python train.py --n_layer=11 --d_model=320 --n_head=5 --n_kv_head=1 --head_dim=64 --d_mlp=1088 --vocab_size=13685 --activation="swiglu" --norm="rmsnorm" --norm_place="pre" --norm_eps=1e-05 --positions="rope" --rope_base=5490.0 --rope_fraction=1.0 --qk_norm=true --attn_scale=0.125 --bias="none" --tie_embeddings=false --parallel_block=false --init="normal" --init_std_qkv=0.025 --init_std_o=0.0 --init_std_up=0.025 --init_std_down=0.0 --optimizer="muon_variant" --lr=0.00311 --lr_mult_down=2.0 --beta1=0.93 --lr_head=0.00629 --warmup_steps=30 --schedule="wsd" --decay_fraction=0.27 --decay_shape="linear" --final_lr_fraction=0.0 --batch_tokens=65536 --seq_len=512 --doc_mask=false --train_tokens=367400000 --steps=5607 --dataset="wikipedia_en"
MLP neurons of a small language model. Each row is named by its layer, matrix (gate and up: input weights) and neuron, and shows model dimensions 80-143. Each number is 128 + 24 x the weight over its row's rms, rounded and kept within 0 to 255. A neuron's up and down rows have the sign that makes its largest values positive.
A block is one neuron, or neurons of one layer that tend to fire together. Before each block is what it responds to, as a language model described it from the Wikipedia text at the highest values.

Responds to: Event noun after "the"
L6.gate37 [172 118 166 107 151 105 139 115 143 163 117 138 128 161  96 139  80 132 138 116  55 155 132 132  98  99 139 157 152 112 133 137 133 102 128 111 138 117 132 148 125 126 158  95 141 136 154 125 113  68 146 185 121 108 144 103 157 141 166 149 107 139 180 129]
L6.up37 [137 138 161 134 142 166  98 141 121  81 158 112 160 125  80  85 116 147 131 159  96 140 154 101 112 155 175 112 168 109 165 178 131 106 141 111 111 126 136 129 131 102 115 137 106  91 112 121 150 140 124 157  97 129 117 108 167 147 155 118  92 114 139 167]
L6.gate107 [132 140 108 147  97 122 163 136 128 120 126 156 152 162 137 141  64 160 159 120 138 108 128 159 110 132 134 124 124  90 136 149 134 100 109  96 124  81 134 140 123 105  82 136  95  97 144 126 101 122 127  97 122 118  88 132 139 164 150 153 127 129 150 121]
L6.up107 [ 92 142 122  92 160 122 114 118 129 123 115 105 109 138 104 113 151 117 134 106  99 127 185 104 151 148 149 184 120 110 184 114 165 121 107  83 130 166 115 128 136 171 116 134 136 131 151  97 136 134 158  98 136 171 133 119 109 123 127 144 122 131 129 115]
L6.gate637 [157 129  98 137 143 121  74 121 156 142 142 125 143 134  99 138 131 116 132 164 160  95 133 137 150  75 127  92 153  90 149 116 133 105 117 112 111 123 153 115 105 140 145 129 110 127 137 118 106 125 144 112 115  86 123 137  73 135  98 181 111 145 147 127]
L6.up637 [139 110 130 127 139 108 150 117 134 139 116 158  99 146 105 148 146 121 107 159 116 110  91 117 127 135 154 200 103 150 161 131 148 120  95 102 113 126 116 115  87 104  83 109 148  91 153  84 104  88 112 134  97 103 131 138 187 129  93 162 143 172 107 175]
L6.gate1044 [166 116 148 188 159 160 110 127 129 135 166 131 148 161 133 111 146  96 125 100 129 132 171 104 135 118 150 144 172  98 102 104 132 144 120 161 149 106  92 130 131  99 161 123  95 106 132 127 137 159 166 104 158  99 129 124 131 103 127 160 115 135 136 129]
L6.up1044 [ 96 152 106 112 156 100 131 115  83 123 131 141 126 151 126 198  65 136 145 141 124  94 151 172 154 113 122 152 115 116 120  99 158 110 127 140 139 149 136 106 120 104 150 160 151 143 121 127 137 110 106 162 154 128 150 146 141 142 129  95 112 136 143  97]

Responds to: Noun completion after determiners
L7.gate67 [121  76 146 112 120 150 124 153  82 177 130 173 139 197 146 126 156 120 146 122  87 136 163 129 148 110 103 128 132  94 136 146 125 102 128 108  97  89 135 133 112 193 141 121 111 117 146 186 154 102 143 151 168 128 107 103 175 122 153 128 129 130 210 150]
L7.up67 [127 113 160 123 139 107 100 127 137 110 116 132 127 117 113 118 110 137  84 161 120 158 131 122 130 117 115 140 172 128 124 118  80 147 144 117 162 141 161 108 146 153 140 129  79  97 128  89 121 176 126 123 107 123 117 159 147 112 107 149 127  83 107 137]
L7.gate93 [163 107 113 144 154 128 133 127 115 122 170 135 126  82 159 140  96 151 114 122 118  97 135 116 144 120 119 114 160 143  95  84 118 118 152 122 156 121  86 118  85 147 137 132 124 159 117 135  99 109  94 113 147  91 147 142 147 123 136 119 112  88 141 133]
L7.up93 [105  97 112 121 132  77 162 115  95 146 152 137 169 133 129 137 166 135 157  76 134 125 141 109 108 137 139 121 150 115  95 117 112 137  85 152 150 154 112 122 137 128 142  91 106 135 101 132 151 107 143 147 123  87  88  98 118 122 178 144  72 145 174 145]
L7.gate111 [104 137 153 153 138 150  98 134 146 158  73 148 140 156  91 124 150 121 131 124 156 134 122 107 124 120 122 129 174 124 110 123 132 126 126 109 104 109 129 148  82 186 132 139 115 166 176 128 121 119  99 134 134 107 119 132 117 121 152 116 160  78 140 128]
L7.up111 [145 131 154 175 173 157 124 115 166 114 100 153 112 142 136 130 137  95 138 133 134 107 111 100 108 108 145 186 142 162 113 136 161  99 114 143 142 112 161 117 131 176 123 144 130 109 139  67 116  79 108  99 113 117  88 145 113 118 141 146 126  97  94 112]
L7.gate148 [155 133 131 154 145 160  95 146 142 143 125  90 114 148  94 158  97 119 107 122 120 148  90 134 126  77 105 114 140 136 104 115  86 115  81 104 142 158 143 132 150 131 157 122 127  93 102 116 164 128 151 113 120 118 100 118 162 104 123 115 140 134  97 150]
L7.up148 [131 122 102 109 147 111 149 187 151 100 110 126 126 135 118 183 144 128 143 149  89 148  97 117 106 127 159 163 182  96 101 154 101  82  90 110 125 139 114 123 121 146 126 129 149 157 144 153 127 131 135 120 148 105 115  86 150 132 123  96 157 132 123 113]
L7.gate163 [105 106 127 149 198  94 120 132 121 110 107 139 145 176 118 138  75 117 158 145 121 114 117 123 129  64 147 177 119  91 117 114 106  99 108 125 150 141 163 108 146  88 133 107 116 100 137 135 124 108 129 151  92 141  56 151 144 113 161 121 123 104 134 127]
L7.up163 [128 114  75  64 164 121 131 139 107  80 141 127 141 123 120 144 105 127 170 136  98  97 177 142 155 115 125 174 132  67 134 106 100 111 105  92 199 107 120 131  96 150 155 130 130 134 109 140 134 149 111 115 144 104 134  90 118 117 153 164 118 143 127 124]
L7.gate219 [135  78 148 134 134 105 147 160 128 122  90 134 142 151 112 120 114  92 101 148  82 148  95  66  83 100 157 129 124 112 112 119 137 126 117 118 125 131 132 125  74 146 138 147 126  95 128 141 126 109 161 144 125 123  97 145 118 130 131 147 150 123 124 126]
L7.up219 [137 161 114 142 178 122 163 131 151 121 118 108 161 106 132 130  82  87 120 110 124 111  79 107 146 118 154 138 166 119 109 163  99 170  90 115 145  83 166 119 138 171  98 116 165 124 100 104 153 151 107 144 125 150 138 145 100 134 130 116 135 118 116 124]
L7.gate306 [122 129 128 116 189  98  85 104 147 125 100 137 121 143 109 118  90 134 147 147 122 152 169  98 140 134 101 135 155  91  63 114 147 164  87 107 132 187 113 113 167 129 155 137 118 117 135 157 123 135 127 113 166  76 139 163 130  89 107 125 140 129 101 136]
L7.up306 [153 120 130  81 148 115 120 142  99 138 132 150 173 121 116 145 150 130 133 122 106  92 171 118 123 105 107 106 123 144  98 141 128 157 118  96 181 106 159 133 126 114 113 175  75 129 170 125  82 148 186 154 146  97  71 120 119 120  74 131 108 102 135 148]
L7.gate346 [153 105 159 116 137 134 192 153 162 102  99 159 111 170 156  70 127 137 122 136 116 133 146 116 127 133 120 118 116 134 163 111 133 128 117 179  90 122 137  79 127 150 136 117 129 171 102 115 110 115 150  53 141 137 129 138 178 171 130 135 134 124 122 131]
L7.up346 [ 77 136 146 106 179 128 202 122 186 108 124 121 131 140 110 135 149 120 120 123 119 130 102 150  96 110 183 147 114  84 153 106 132 128 139 146 136 153 124 125 109 141 128 169 145 142 131 117 137 123 138 123 120 127 129 130 181 130 164  87 127 114 131 156]
L7.gate385 [130 180 106  85 124  90 122 169 149 104 121 100  98 102 142 111 192 134 146 152 124 128 112 136 132 102 147 163  88 108 104 174  95 170 142 152 126  78 148 109 102 141 150 179 130 131 117  92 128 109 101 128 117  78 154 111 121  79 137 151 121 105 137 123]
L7.up385 [133 128 122  93 123 157 131  98  78 155  78 118 183 164 132 153 149  72 118 147  96 114 126  98 174 128 146 140 137 131 142 162 180 119  95  65 138  95 107 148 136  94 159 156 126 104 150  83  92 167 138 118 139 120 169 110 152 124 121  90 151 146 116 114]
L7.gate497 [102 101 105  95  95 113 122  87 158 140 128 132 151 132 148 115 133 106 154 100 126 127 192 125 141 104 106 150 100 100 133  83  96 117 106 100 144 126 125 122 123 112 154 108 119 141 170 144 106 117 137 132 142 103 119  75 125 121 119 184 150 122 164 130]
L7.up497 [118 124 135 156 111 108  98 145 145 113 102 155 145 153 152 133 136 124 161 159 145 139 189 120 114 102  89 109 128 153 115 131  55 121 137 127 104 144 139 135 102 149 179 109 108 145 137 123 123 128 161 116 142 100 117 113  92 115 109 139 138 154 113 152]
L7.gate533 [163 118 141 136 132 135 116 127 144 141  96 156 165 115 142  86 102 169 121 105 109  98 130 106 130  82 150 149 139 125 123 145 130  86 107  75 125 135 153 138 141 141 146 145 105  96 138 120 112 128 125 121 126 114 102 154 125 110 115 121 143 105 111 171]
L7.up533 [ 66 118 151 117  96 124  73 105 126 131  98 112 122 118 155 113 122 124 142 122 110  94  94 113 103 130 133 157 120 151 134 143  86 143 166  86 173 131  98 111 149  77  59 118  87 119 162 137 109  78 143 118 137 149 123 100  94 123 104 155 119 115 120 125]
L7.gate572 [144 121 115  98 153 121 136 100 155 124  98 143 151 135 104 148 107 124 113 125 136 119 123 117 164 131 168 140  81 112 140 105  94 119 126 103 131 148 178 113 126 134 141  82 151 108 149  83 115  82 120 105 137  66 141  94 132 123 137 110 122 102  99 141]
L7.up572 [189 120 120 142 133 156 128 127 149 153 139 135 161 147 136 147 107 147 108 134 153 120 141 142 131 107 145 160 111 148 141 152 141 128 130  85 114 111 134  65 116 153 149 115 132  97 133  91 153  99 143  91 122 144 173 138 123 146 173 141 127 116 119 110]
L7.gate705 [127 104 151  94 118 106 163 148  94  84 120 142 120 159 105  97 143 121 104 149 120 139 114 140 129 108 128 150 142 149  88 107 111 134 125 135 126 146 137 156  98 126 153 130 114 129 149 123 123 147 118  88 140 141 164  95  98 151 112 134 128 125 138 134]
L7.up705 [105 135 151  87 141 143 139 153 151 112 139 168 147 119  97 126  82 144 110 116 141 105 121 149 126 124  92 155 119 141 138 125  80 148 117 130 136 115 158  98 125 161 109 153 157 155 189 133 118 146 141 117 161  74 148 115  85  98 151 103 124 116 160 128]
L7.gate716 [103 163 120  92 163  94 136 123 125 155  88 115 146 149 129 116 104 119 130 112 131 105 114 111 156 108  95 140 138 130 105 117  93 116 134 101 129 158 138 143 137 115 153 132 120 166 122 165 102  99 165 101 143 146 101 121 115 139 118 142  94 117  89 145]
L7.up716 [ 94 154 115 124 141 111 116 126 144 164 145  91 159 114 138 137 127 130 122 146 104 158 110 112 146 104 139 104 117 150 132 144 158 138 164 174 121 135 115 133 117 117 156 114 122 113 109 141 111 114 125 108 107 130 156  77  94 153  81 153 152 138  94 139]
L7.gate756 [108 120 160 152 171 155 120  98 119 107  99 118 156  83 156  81 144  76 152 136 116 139 117 148 107 113 151 184 117 131 127 108 140 135 135 141 124 168 107 159  89 145 161 120  98 123 146  84 113 157 151 126 130  93 126 142 102 157 167  96 151 124 126 138]
L7.up756 [132 151 165 170 151 139 111  63 100 150 147 158 122 135 128 103  99 134 109  78 113 112 126 154 131  95  87 138 134 101 143  99 123 122  99 131  97 179  82 161  93 140 100  62 134 113 143  64 153 114 153  94 122 109  82 144  98 144 127  97 113 134 108 137]
L7.gate773 [122  99 117 101 138 122 142 146 164 130 100 106 148 124 162  94 130 122 103 144 132 117  98 106  98 132 187 106 152 117 122 118 128 145 138 125  91 121 102 123 115 143 132 131 110 132 147 166 128  90 151 112 130 109  98 123 107 189 165 132 107 121 104 143]
L7.up773 [158 171 127 141 114 161 139 151 133  99  99 113 131 144 118 126 121  60 124 134 106  67 116  71 175 125 139 156 127 156 183 103 136 132 162 137 106 104 129 141 128 153 137 149 127 134 115 138 137 119  95  88 110  87 102 125 144 131 120 148 105 117 139 136]

Responds to: Separators after numbers
L7.gate20 [122 126 120 128 175 121 113 128 124 100 100  79 140 139 132 158 145 137 162 125 144 118 118 117 156 132 116 124 101 169  94 115 146  99  99 157 114 154 101 128 124 147 123 121 133 160  99 168 151 174 132 159  99 150  90 117 111 124 112 141 180 158 143 125]
L7.up20 [125 125 137 149 144  98 152 146 148 112 122 109 133 153  97 119 103 113 146 149 153 139 118 161 122 176 180 144 125 172 180 110 158 128 106 149 112 102 109 126 122 106 153 124 122 177 134  81 124 160 139 125 130 116 166 103 132 113  90 148 119 153  66 152]
L7.gate26 [113 179 122 100 153 127 127  93 131 113 113 196 151  85 124  91 157 116  98 136 135 152 108 136 138  80 151 128 119 107 102 116 177 137 132 146 130  86 172 190 121 106  81 115 154 143 118 126  95 145  90 139 112  64 145  97 121 137 156 147 121 131 100 130]
L7.up26 [103 156  93 141 113 174 127 125 139  97 110 165 168 153 122 114 135 117 123  97 118 169  97 137 135 129 121 126 110 115 153 102 125 114 174 153 120  89 165 142 160  99 163 147 154 116  95 104  86 117 110 147 148 117 167 128 132 144 136  80 151 118 133 152]
L7.gate98 [112 128 110 142 108 158 122 124 104 132 119 125 107 140 108 137 115  97 156 156 150 101 125 161 122 140  99 113 109 139 138 143 199 145 113 128 119 113 102 140 121 139 103 128 122 110 120 114 149 130 124 153 110 102 145 105 124 130 144 128  96 122 115  94]
L7.up98 [135 172  97 127 144 160 103 139 120 136 126 162 105  94 118 130 139 103  99 124 117 153 181 148 121 174 166 103 153 181 149  97 159 153  88 109 125 128 144 125 179  98  69 148 145 121 137 174 100  63 139  91 150 144  94 114 171 127 128  90 149 145 186 121]
L7.gate266 [146 172 150 127 122  80 149 142  86 112 117 140  89 127  90 126 129 131 117 122 135 137 137 116  88 142 156 136 137 132 103 143 120 152 101 130 170 143 130 100 145 122 129  88 100 149 102 166  97 131 127 146 104 149 159  97 109 135 109 136 118 165 130 123]
L7.up266 [136 123  75 129 105 127  91  74 105 188 103 115 137 111 101 187 130 151 139 134 162 142 137 106 101 141 154 156 144 163 127 143 129 161  76 113 124 124 175 135 141 125 160 110 109 106 152 105 122 125 134 118 142 123 176 102 126 118 145 142 107 120 115  95]
L7.gate345 [145 169 125 151 122 110 113 137 109 156 111 114 172 123 154 108  93 125 142 120 133 129 157 165 128 100 140 131 132  92  90  92 120  74 145 120 146 114 126 159 130 178 131 186  68 129 129 125 141 163  70 136  93 142 135 125 178 154 170 154 142 148 143 102]
L7.up345 [154 145 104 171 163 108 117 161  73 122 144 122 114 159 149 162  90 153 171 126  98 166 115 155 161 181 140 109 125 125 129 103 135 128 109 161 142  98 136 117 137 134 127 132 123 137 103 156 138  84 161 136 112  99 118 138 140 114  91 125 137 134 157 153]
L7.gate360 [118 102 113 129 145 177 137 105 151 131 157 120  88 126 132 117 153  93 144 130 145 121 134 139 103  98 117 106 129 138 108 146 133 113  93 147 120 132 163 169  81 131 157 167 175 120 134 107 167 105 119 121 141 115 113 142 102 126 124 155 102 175 169 119]
L7.up360 [128 115 141  86 145 167 126 127 140 113 164 129 116 115 138 138 159 119 124 176 126 109 148 104 138 149  81 121 153 147 104 114 105 154 129 154 100 135 131 117 131  90 134 155  77 123 139 159 193 151 131 133 119 106 126 125 144 153  91 106 158 129 124 152]
L7.gate382 [132 131 144 152 139 133 107 124 184 165 153 118 134 141 101 128 112  89 123 116 130 160 130 121 122 136 117 141  96 157 110 140 157 126 142 119 139 146 145 162 100 144 127 147  97 114 108 150  96 119 127 132 103 150 107 132 143 115 122 145 134 144  84  97]
L7.up382 [112  86 132 176 126 129  68 134 135 101 101 110 125 113 117 115 137 117 141 160 116 162 103 107  93  80 148 142 115 104 114 125 108  85 166 152 144 111 144 124 123 161 146 155 160 116  90  87 115 132 140 144 109 133 144 105 121 112 145  97 119 176 126 129]
L7.gate423 [134 115 127 117 126 152 115 162 137  87 126  82 142  98 101 120 140 127 153 128 136 165 133 113 150 104 104 143  89 148 134 153 122 118 129 131 143 114 159 159 152 145 113 128 145 119 118 135 130 100 139 173 141 130 131 106 128  94 142 149 110 108  98 104]
L7.up423 [ 84 115 146 128  89 156 135 167 159 114  84 113 137 119 142 138  85 129 127 143 135 149 128 131 134 128 126 130 124 183 123 150 150 110 142 118 110  80 117  84 136 120 151 118 115 138  98 171 156 159 137 142 143 180 132 139 104 132 129 125 165 141 100  84]
L7.gate446 [112  54 142 146 121 134 140 100 109 160 116 147 138 157 104 112 151 145 119 146 134 135 188 111 137 131 146 178  76 109 103 113 135 127  92 127  90 106 106  90  84 125 100 168 107 166 143  90 163 113  72 151 116 113 104  93 120 100 126 147 124  99 113  81]
L7.up446 [111 125 141 119 128 103 130 139 136 121 155 136 121 116 136 152 117 124 179 132 144  97 120 144  77 168 131 174 137 148 130  89  97  99 116 121 129 149 114  97  85 110 136  97 110  99  91 155 116 150 173 181 150 149 122 152 141 135 156  93 169 100 145 137]
L7.gate603 [133 127 124 120 172 129 161 103 138  98 106 103 152  80 169 118 142 114 153 141 162 148 162  97 160 139 155 151 133 148 136 137 134 134 141 177 136 144 122 160 122 124 147 143 161 114 129 146 134 175  80  97 157 101 115 111 146 140 130 166 133 199  86 156]
L7.up603 [119 158 114 147 110 130 129 149 178 160 135  87 131 128 121 108 139 113 104 119 142 116 141 118 142 141 180 108 135 142 176  97 140 136 133 158 173 150  91 130 143 119 169 156 139  84 133 125 133 160 102 159 114 171 156 123 116 177 127 140 133 134 129 124]
L7.gate641 [106 105 155 122 128 102 104 121 146 104 149 140  93 141 158 108 108  87 148 141 165  77 119 174 167 139 145 150 106 141 158 129 158 162 158 120 135 145 137 155 121 118 120 185 100 147  99 144 137 143  83 129  87  76 115 124 132 106 120 108 133 108  87 104]
L7.up641 [111 128 147 144 135 142  90  78 141 141 132 151  97 119 105 111 132 132 126 127 124 179 109 128 141 119 121  93 121 131 131 110 125 130 141  82 147 134 116 147 140 104 111 147 172 136 140 151 112 141  89 182 119 116 126 153 103 141 107 134 107  66 101  65]
L7.gate802 [ 92 108 134 116  91 121  85 118  68 120 138 149 132 155 133 128 148 107 152 151 123 130 140 132 163  95 134 165 132 107  87 125 125 141 123 138 153 155 167 124 145 141 161 105 121 131 120 151 124 129 151 142 141 106 162 147 149 108 138 119 116 113 146 103]
L7.up802 [150 117 138 144 147  91 101 142 146 161 101 153 120 150 147 145 124 116 116 152 123 116 112 133 132 138 150 106 129 180 114  56 132 121 195 103 120 132 116 109 174 145 129 127 119 102 144 135 122 147  85 109 120 131 156 142 136  72 124 138 143 130 129 119]
L7.gate845 [105  86 147  94  91 121 139  98 124 142 154 126 110 112 128 129 131 102 191 108 158 130 118  93 138 125 126 142 104 168 194 163 119  96 129 117 107 109 121 106 133 109 168 104 136 140 110 169  87 107 146 110 119 110 131 159 142 137 161 124 127 150 129 128]
L7.up845 [147 119 137 139 125 133 149 129 141 134 118 113  88 152 138 112 156 124 154 105 166 192 117 122 134 134 126 107 165 113  94 138 161 154 106 170 129 158 132 131 147  98 131 151 117 114 149 202  80 170 155 175 138 101 150 169 127 108 152 107 124 136 170 141]
L7.gate857 [118 128 115 119 152 169 135 121 153 160 103 156 143 159  65  90 140 113 151 137 124 111 114 105 153 111 133 117 183 149 165 140 126 133 180 158 101 133  89 136  71 136  99  97 139 108 145 118  89 181 107 136 120  76  88 114 120 142 144 149 111 136 135 129]
L7.up857 [111 141 148 151 160 133 153  95 163 138 116 192  98 127 133 142 122  94 158 148 131 121 133 133  94  96 112 107 117 120 115 144 138 158 172 148 168 109 155 146 156 120 112 135 126 141 119 166 170  78 119 134 131 115 175 144 132 120 126 133 134 132  88 170]
L7.gate1050 [141 162 137  78  87 149 145 139 170 100 163 106 120 126 141 114 158 124 132 115 149 114 131 129 150 147  95 132 158 152 104 124 132 163 179  99 106 121 115 109 103 162 127 159 105 151 125 176 109 161 172 183 104 146 119 172 130  94 104 139 102 115 169  99]
L7.up1050 [184  93 187 141 128 168 147 152 158 137 154 114 131 107 135 125 123 149 138 130 137  67 157 119 139 103 151 146 156 106 129 107 144 100 119 111 122 148 140 189  82  93  91 170 169 116 125 122 158 125 112 134 117 100 127 144 127 142 129 140 118  96 128 111]
L7.gate1064 [128 114 143 120 143 120  79 150 109 136  77 143 122 142 146 137 149 103 111 108 140 143 140 128 121 117 114  91 122 108 153  99 124 141 122 166 106 140 109 137 159 143 155 124  82 188 153 137 134 191 141 146  89 103 158 110 109  93  95 159 119 122 139  91]
L7.up1064 [145 132 120  97 128 149 157 153 122 175 117 157 100 127 133 184 113 139 154 135 120 147 117 111 102 108 114 120 145 114 159 138 105 119 131  98 147 143 105 145 149 135 125 118  83 152 127 178 123 149 102 188 139 141 120 119 134 102 122 104 150 137 151 132]

Responds to: Clause-ending commas
L6.gate346 [104 127 107 128 111 132 107 141 115  79 151 129 142 158 111 131 118 109 139 112  85  89  88  91 100 138 160 156 151 105 142 144 126 147 123 184 104 145 117 126 165  88 152 129 123 168 149 136 125 161 143 141 125 101 105 102 136  93 141 145 116 119  94  89]
L6.up346 [123 146 142 145 101  69  83 117 130 113 117 135 111 158 136 164 155 137 157 151 143 147 122 115 186 125 151 111 129 156 141 132 100 126 134 137 129 101 122 113 160  91 119  98 119  71 149 165 147 145 103 169 129 130 143 152 103 103 114 110 118 150  81 139]
L6.gate987 [115 117 143 110  99 134 133 133 121 119 134 142 115 106 119 148 141 117 137 145 178 161 147 120 171 139 101 121 101 150 107 115 148 112 141 112 104 108 104 115 110 147 160 104 128 135 114 143 151 142 121  92 127 138 168  99 131 136 142 145 126 147 167  96]
L6.up987 [132 131 139 133 159 118 149 152 120 161  98 101 115 122 147 125 166 112 147 170 134 155 101 148 139 167  99 125  98 142  99 109 167  70  91 131 140 135 106 102  96 136 134 109 148 106 117 175 128 157 109 130 153 157 121 106 153 144 146 163 111 145 143 119]
L6.gate1043 [ 83  98 118 121 134  98  78 153 122 103  98  78 125 146 154 119 116 118 192 139 130 118 142 118 124 117 125 119 112 161 122 168 117 109 114 118 113 167 137  87 173 120  96 118 148 142 112 131 114 143 102 127 104 184 137 118 127 135 110 108 110 123 148  80]
L6.up1043 [ 94 165 139 115 169 139 123 130 144 135 103 135 177  74 127 113 117 115 143  99 113 116 158 118 130 152 117 154 105 116 109 156 136 157 162 104 158 146 140 114 112 121 132 142 126 120 131  93 109 113 104  89 107 127 136 123 115 128 148 165 117 114 153 187]
L6.gate1050 [135 159 123 146 146 141 139 133 167 153  88 125 114 140 110  98 130 119 162 119 138 105 112 118 128 129 141 153  69 135 104 132 125 137 139 142 138 137 108 136 155 162 143 109  95 152 104 171 100 141 128 159 132 134 127 107 164 115 151 136 159 130 146 133]
L6.up1050 [139 127 101 149  90 125 158 111 120 103 149 126 100 146  89  85 118 103 129 177 147 123 121 100 132 137 149 102 135 125 135 162 122 110 110 150 125 142  94 110 119  79 135 122 115 147 111 133 140 148 150 122 167 151 135 136 123 162 120 115 162 107 117 133]

Responds to: Abstract noun heads before "of"
L8.gate895 [101 152 157 154 144 127 130 125 102 159 115 174 140 132 154 174 133 107 145 107 168 114 163 149  94 135 171 146 118 117 163  75 117 151 126  94 107 159 154 104 130 102 134 125 105 111 153 145 105 128 129  82 175 144 101 144 141  78 154 129 121 133  89 111]
L8.up895 [165 122 142 121 172 156 137 123 105 181 121 145 120 116 171 116 155 104  82  75  98 135 100 146 132 112 163 142 138 102 138 113  97 145 101 100 198 130 172  99 138  87 109 150 152  56 140 170 103 114 146 151 122 132 102 143 108 139  83 123  61  99 186 112]